{
  "num_hidden_layers": 15,
  "hidden_size": 512,
  "num_attention_heads": 4,
  "num_key_value_heads": 4,
  "head_dim": 128,
  "intermediate_size": 1344,
  "vocab_size": 16384,
  "hidden_act": "geglu",
  "norm": "rmsnorm",
  "norm_place": "pre",
  "norm_eps": 1e-05,
  "positions": "rope",
  "rope_theta": 10000.0,
  "rope_fraction": 1.0,
  "qk_norm": true,
  "attn_scale": 0.0884,
  "bias": "none",
  "tie_word_embeddings": false,
  "parallel_block": false,
  "init": "normal",
  "init_std_qkv": 0.0189,
  "init_std_o": 0.0,
  "init_std_up": 0.0189,
  "init_std_down": 0.0,
  "optimizer": "adam_variant",
  "learning_rate": 0.00102,
  "lr_mult_qkv": 0.5,
  "beta1": 0.95,
  "beta2": 0.99,
  "lr_head": 0.0075,
  "warmup_steps": 377,
  "schedule": "cos",
  "final_lr_fraction": 0.0,
  "batch_tokens": 131072,
  "max_seq_len": 2048,
  "doc_mask": true,
  "train_tokens": 614300000,
  "max_steps": 4687,
  "dataset": "wikipedia_en"
}
MLP neurons of a small language model. Each row is named by its layer, matrix (down: output weights) and neuron, and shows model dimensions 0-169. Each number is 500 + 40 x the weight over its row's rms, rounded and kept within 0 to 999. Numbers have three digits each. A neuron's up and down rows have the sign that makes its largest values positive.
A block is one neuron, or neurons of one layer that tend to fire together. After each block is what it responds to, as a language model described it from the Wikipedia text at the highest values.

L6.down445:538506558558468551369482520477496509499515494545444533474398525524529440481535501471436584539579483580544501567475495542496496518458494470513462569489550468536542484539538470528491494504533483499567503623564531415534562476512447481529502443405482461519547556475454557512434479550503486523447436426485531429494580503490511553543511554528489522515441519528478534505532382566487538465474571531472531467451516420506440464456490485535538511453518488530471522482557444586495484483501511526550454520449470441465494437
Responds to: Closing equals signs ending Wikipedia section and subsection headings like ==History==, ===Resignation===, == Works ==; occasionally a parenthesis in a list.

L8.down19:506528525491521516401569525428546537568469426490515480437526471473562488486529437436554510475516401512479460497481528441483531443530485538522552517506553431502526539511417444499511555562546491604495526484496574561501515472469503502523537498474412625524506448551525551539475461596542407523520497465521496429574526482578579489527497467520541484504474515505474479455429536488521502504552501512431570529508536444515465556504466530540538522509483479494500505503442506475553521482513526413499502467500515451454531522
L8.down509:492506513510448571418483468484518449523548471496474507484551468440517488480451493513537448480428462467517475490543560537450549459424485518443513533483545518470529499540480486550519482479454513611489536538546629543470497479500590502515536500451454549434480497510440502513544435509462492478522469430485444524441444518535520485430526465497510501541593539516476545485442476488489445469511512510520482498504528427588509511477469479466454475456478514513462528527502518540465489474515590435574538467460467426473511481
L8.down545:514556530527485568469519449485476407491546525514502475503437490518477460526502498512549481518465517516442403506529538514570493477501567511506485536503501455472521595491440481501541464534540570499498485474459528480473484572558489512537526451509466568479533463529483508553476538524553549443430476489497549467481512535446582471520530490461489517535490520512520448461448476437483504541535481532492494384480486463548494435507558470497614507459521516510461547514585485505522539453572515519426502461482510546503531582
L8.down808:495523505516470553482584528440413484430514523480568568520461481520426484486496537494468474466507559474628500521492550461465493534434473529455434476423487499524424527486565566488644491442505535505464416473484463454542535489555469497546533513534486497488470458482507517516510517428456513544505491576544503554549486499557472464441438566586516538474517465575521501499456491472577487490451561498491525478525482603543484498513503444415471498462487475525462543546491449545525539506485501473495542469525494449497510534
L8.down1009:492523487477499574568481433478480504514450462474440552451511493541487503400546514441456528527404459496541488490579459446484556428461499443415421532528467490526501504490527500581533571529513530469383482490535474547488455504454528541547510576486510493521531533518407439569453476479467479522531475490526484612503516534504500450501472506557473535513507544471499529492500409495494521420506496467478578508483524535460567560486504471465482515479429500488485426456484583573488454519465429553512510431504489545503413460
L8.down1104:437487543542489486492466437428537533512546538498500509528552503502512459489468546539549489429469604555465515516564496404491454510487536435485533495445506490560569508421551490540480546587458463447437427472533483499485496523475444486494501542485560454591464494477468523522451519467449542425412562531526566518481547539508534457490489495555492461527447560455396533577538571452510573458560560518412581506498483523562489524541524556455418490464482469538477439518495518537456549548444517478479505511550486496407566529
L8.down1213:500488552455521453480530498460484494533513482503492483452469497554503509481457507523521519495515448514556518507441471472514530493491376448500464511444568404460492580495489507468493512518433505511561502525499510561475489520532458512490500470559489555473469534481432538498511456520491440526493498523484490517504551444486521525472494487528492545492466544493466500503475563531442522441528549500494531541517540490578465450490539517537534538491518455476523484543525533523590547516525556446484518486456545453476543473
L8.down1289:482481550552494492507484369501439494545516539520547437507465508529520550460501479481477553452514498505511529472536491440486497511478442434438501523445503522505449535455478519478462520513490506465571490523472496527496517572465496498486539578478533519508406494516496494509487493545496535537534495469491541542501551467522542488448541532569486548490436560483540516444519534549492453481514539489551486523498394507481474475516479470513468531504459474537476433467475534509470525516442476457464477493561567544439413517
Responds to: Closing equals signs (==, ===) ending wiki section headings such as Early life, History, Political career; weaker on sentence-final periods before paragraph breaks.

L8.down227:587472469551483511552518540483572466492506454466473568486580478522513380484585542510550487430522501512531465479489500466515505432401481459533461500489526506475490512504499505551484468516480512521523511515479469516485529450448514522528501561568491477451521468439519515460497561500532472523602518514470503515483474562504431485527438482402528540537486533462387549532509475460456477505492536520500495458473528495483469571500447413528529418438461482524413458589522491497463479520416498539496475505449527497519444567
L8.down378:502400461558547512507485540546539488548426498558538505512523497590494465535471523442544482495513518554479552477503545497494541447479456489513461500509480547540468496488529452530502533510474477510467552482458516452450481480512541507476464521461456455541525495441509563534525559526490491514472462517590459538439450454450485542512492468468518485482469485492508490478454502415504496484549539533461597511504484514517411526454468529460505498498445533507546459562519523416590425495511498472543505474552513504488554487
L8.down770:515562526472450532526457543438505496491534523520566507488508531451454460465577496528497465445505478473583526532504520417536524490519449487436499519517502516486525492493450455470481447502598525486500517446511452423515580583415515486447442548513437508482423473529521567503439530521476598571539456533424446429542520525446496495418453475491546507466447582488497526487425508517488528431479499547470554496526564543508419465487494465480485424439608533483557483480520470505535472570428434474504485532544515565503488521
L8.down820:525505462521578539444498497488573459554426504455473564505451608551436524445516426492414482524424507495496513450511468530484378472463535517448498559503465534519529552503466511483546537512500462526445563474495524494484469455527486486500493528499471508551546546466461461512493491444484509513522541537602472496519499475510545528552508535513462490532508500493437544524542533502498529516504461448449488560525389526440416548496513514480527418479476473516495600501508499495439416391465473469452576622489462470475569416
L8.down937:529533532529451461530530463502464514546527471455481501526528531503530494458518470470466523379490469484483497486562582448511545514555427495480480563504495484500519479471519472548487495545411463515487541534487515507497511469440559492473466478453501549551500547537488526445445556513542504542475510469467545513483527487479502528514570523553540482570471556516496483466486469495539518471433518485493576506552492515505439534481463554483395545569519586548493529435466507493548499396463521458500524496520509479500555546
L8.down1265:510508517563557490588518537513556436557495582485482479548485482452456475548487533503474498485581522541516430510552533620484512544503435553470554463515489521499517464486515510496519473473498433493445481527541525507508552502485508528478438536467484460491495520499547479587490484527508529488468518433517514533522498506504491479564436493566498540527595459532464439490442483541532489549467465516438484498479545485488576539534536456479516466531495485511464411465491538462490523499500535560563449438447473496503510574
L8.down1273:457528538493501490494482468496520526516466523467542549471567544542553484492469534516502483484481515484547560514514499535483546437520420550472470511570568490532517576601460542487523519529415516479493540506521499499457577574493547446491500429492527491481531494489487499493508413424488442519441452482468430509508511509444519530549528531469493488461492400561535479472459509496474434488533515499511520535551530538518487467448502477584452486503500459534503478495534489477477393610452474503481539551453489476583468456
L8.down1285:471573500504506465421503544551542475543464489484481473491449525470577535435564505596551511466573554450521537546501496458570471495533494441570501514531485512472560469566492501532449501499516519546520487490491523450469446535608466507483486561453464512545509452546459511602479497513467486458505531545473546547479496485443500495459506505537538530492469546564499516506467534498518511440504530471480505501521440546470470453491476491462484485470506496522519480536452487481554467485548502485438423477511501468429448455
Responds to: Second or middle word pieces of rare, often foreign names and terms, especially after an initial D or F, as in D-eg-er, D-ug-opolje, Burkina F-as-o.

L10.down15:525409487507516522517453482468551605516539445460459473538555552446474467510478553482523487526516443488437455438510463516541494481443484556449537489529511492511545465494501478490555536518527484537537521497560581485490491461513480464529563502554563512526464534517534437480521554543462492476472442396514499495523425386435495504476505532480495576549443497455491469531513454475493546434447457478532530552530498504550514451454515573550512458419506577464463485501482450462492533496494495553506505539524523525537374509
L10.down77:591568513483521489455444490515564529501556455455521531361506502514504473443470460459531474507529425456548488476508440526558552501472436541517518446537540458497420495463507480527539489528537435476504483456525473486561474438513566503520496513521473561385557471502470550548425475499532435482518496503551506515526544529466471495479461481539475471500498559476440478467535519485500541531573449456452438458490562542530496456519548515496450483524496492506569492573471486479616518507484578527489478483526539435518494468
L10.down347:528532489449566526459632541523580526508458541559480522476510470526471465490596480485532542527504501461597509481471464532502539480506434449496403522528479457543432541479507484452482404499537527486483515452492446518487456502498512536461512530554477514551518416496492517528537486547544503414494498557464495484468560496517568461541482528514559513483439538537541468527506486496447549539594502476485470450531497546485482534475474500511451513409501502495515504560508544467463506468551546528546483508471549488432477549
L10.down443:531546513488572568467486476576535516532482532496506448540445525481503495554548454491551497468536550534554493483444500512501499550523454517513478521499496514527539513455476510490511531438435482522459496462448466469474544523476536478573540484472529520460506530566489511550501463518430523440494446489531540504571500532561466473534441526500472425410485533509541538616567565442452554474520535472499469484450497512503528539576520539457521480474463446537488499478453508470512557510507520535518536513534485444479493527
L10.down787:486499468467516546466496474494551525545453521479497507557498477461449493513474541503562531516528459421519479431490495513559502495437534492534491503485466433427571506468499558467438459500578576500509538469486516501506509487509484482475524534541539546455532542495532493530555505565523432530447462473496529537480442543547530464479441465568502460517431543504466503482545491478503546506536441517472462502412482495525543513446491470479498497531475562535512521563407519418516536474554464540451421521472415457500539493
L10.down880:498552482515452418487555448471512506532518475448525458520536495456507516499551472508531498423518530507526558495550525494539477483534430554534527459444549610490459496549564488508419459468561520513531492547431556453476480512498517532484544492497472530544468458451468532526486471540503477540489492502573498472550502490589556430548460481507421513498548443495431570548470535499549502508478489540399500488480536550525465442560500527418438547484508484525514475487476475468500534500516468500460461504556493513467479480
L10.down1130:580534489461553484518549502518524551515495485521498521492506539501520453542472443485502444523455492548483476510463509444508468523492498459507461516495504482486471498519455496438530483460464469461457463467503516453509532441545522460549513535500518541506488471543519515558483406447486494511553485502476513503491443556586497524480522459472538462502536554540551497574487524538499547436457509477505500574474491510512549546569531483518479508489494533501452505481495490548502584485511532518490527473536536478519407487
L10.down1314:421471581464497451534516507493561532620532490534520440553463490489474445516470543433518443493535445493517511461532478473528536509434498519404525526540529475508548397474518454565513438541492536599485512537539544485571518506504576496527547477507489502522579538556514508444535503532479529497486517548518535525467550501467510462572548550482480466557569522482542577499489487467495481461500520461475499555509517442450530511441517447469497495519490499456543510486503431488473461479521493512460499520543479460444438568
Responds to: Closing == marks of Wikipedia section headings (==Reception==, ==Bibliography==), plus paragraph-ending periods and line breaks before new text or sections.

L6.down803:483489532536519441447494475531502507517419464512420472550527503589472489493505509482494517501599489451498471516500516428509507540498457501595516473496503512499495492489506560483530457497497498532456491499481425535531492509520464562531451445540518514528473502494458497485441465465444584501490483554466512462492469490508507506459441482525511541518443533522493492514483483462524476483527492561486555516482488522481549529565528516506507486563401444467511501523455564522524538520497526439519488454494500496423519519
Responds to: The word piece right after a lone capital-letter token that opens a name or abbreviation, e.g. G-ene, F-ent-imans, B-io-Ware, F-.C., FI-J.

L10.down60:536537477459527559484507514551534462485485522543532500477466488503548455470462475496497549495538485484499514501472504476508536547526496475507514370501523474493502506540517440461468455527524449520510482553466570507578493413556455496469521460456393451527477519453509498547460460544484522522477547496479478519426493579523533484532525521495508532514543459472555460513473550472482488440486487481508530479543530542514498482474568496500528521500545454524528460560535524501480442510491428538588457497480490548464555524
L10.down62:547528467481460512450444493505459539498489526531483473541471546509458525557545543429440541530491502513493515495554444500470496541576505510458467522477496549522509390556550476574566506504572536453502503484435558552521538451471510565553465576496554477509436511413512501570497476520540524540549438505486492462554516569503503437482543519468474519506522521550504579471514453518489514545427565510518491521476519439519497464492500515523522494497485586463482494497537601548474535503462527546500501523526514548474506530
L10.down550:490456493476431496540469513488531526536555501517511573494493500494510482522511506476467557477568477474569446498481461511520549544420569526488488493533484512505496495540534497518481543467453514406445529529464537548511605509509493560546470505527479490528504543504484525444539592495516531488388533480507534495545467500479514477516433480534401547424538450489561522482484554557458518497499537484479457513532534489520580485469547527523510502498500547543474546465519468467488455522542457469495448537462569542510565468
L10.down774:531475495535420497479475522491523491519472491465543460458574506532579574457458531545499538478516434495564399485482446494473477549507541551543482505545465500508506454493428455476512455558470521491483502452465482546490489496526495456375505511495493538481442509414489508417389510514498517535462455495455431482495537556494491548455558513457535534437577519477443466516540563580556485465453583515480484500507517442488574500467508560474504499507478493528508444499535413521431536523515453470526499436474509479508530487
L10.down775:508506508468476508517528523535513483568498491520527464450512487506547511505457524535460541515491544438486520515545472521476521489572506500456472518509464472455552477445536414517519565439492660522441389589438432470456495495515504513504505414458497538529512545476545424455516549484508494514484445555484460503475474575523527490504488458571574509563549518481542432477480572490504560503494571484514494477513455484507483497580531483491603522531502520511494489402487465494437523501543500508478454496448482474528595514
L10.down776:504518550467506552520479424520556545457448466397482546502573443491498461496453561517469502520523435519551438428514455548493498530514568501548462485551550452455476508485519473513548429484482587557557507556584441468476547518442501556420456507494480478503528505490467437522469515482466540489433521518554509484463490484524550475486513480532461519503507513491500436474447558483469502492462477450550528492582475540512539449450504608525503448436591451480466509550474495528501534456498506442493534516557487421511526552
L10.down954:583462523503501560576493504503442475469447509512495583467532463515483529538444544523531478546427428537563526481541497445526506546535482483458477510484463527518461426486421477499582526439455485480537484479509457562554517485412484524516521545472530397466442548509516515527449475520509525531530498481470451475485409537557446461527498525528541495496495496480437510525523494513478468498552542445568476574462557453487517479470469530560574551464463552503511552544490492491508545555590514501504552532505520574514485465
L10.down1218:451522561540478534516506467460524504523455467507504499501450523452476441452536496516540581459547468418546401524472476465466484489453545539569507447492524438514531521461532463453504460447583550536499472487445463541499536523514463557523480506603488538504454530548512548490459508476504459512533529533449436467465543545511564415570485516492481441524503449534454421466524468537502455418538526475449527467454473521455483517510485511509488489501416509534534487493514496563441513525586482446493554505465485506488474507
Responds to: Second word-piece right after a word's first letter, mostly in foreign or unusual proper names: D-z-ungars, G-he-orghiu, f-j-ords, C-urt-iss.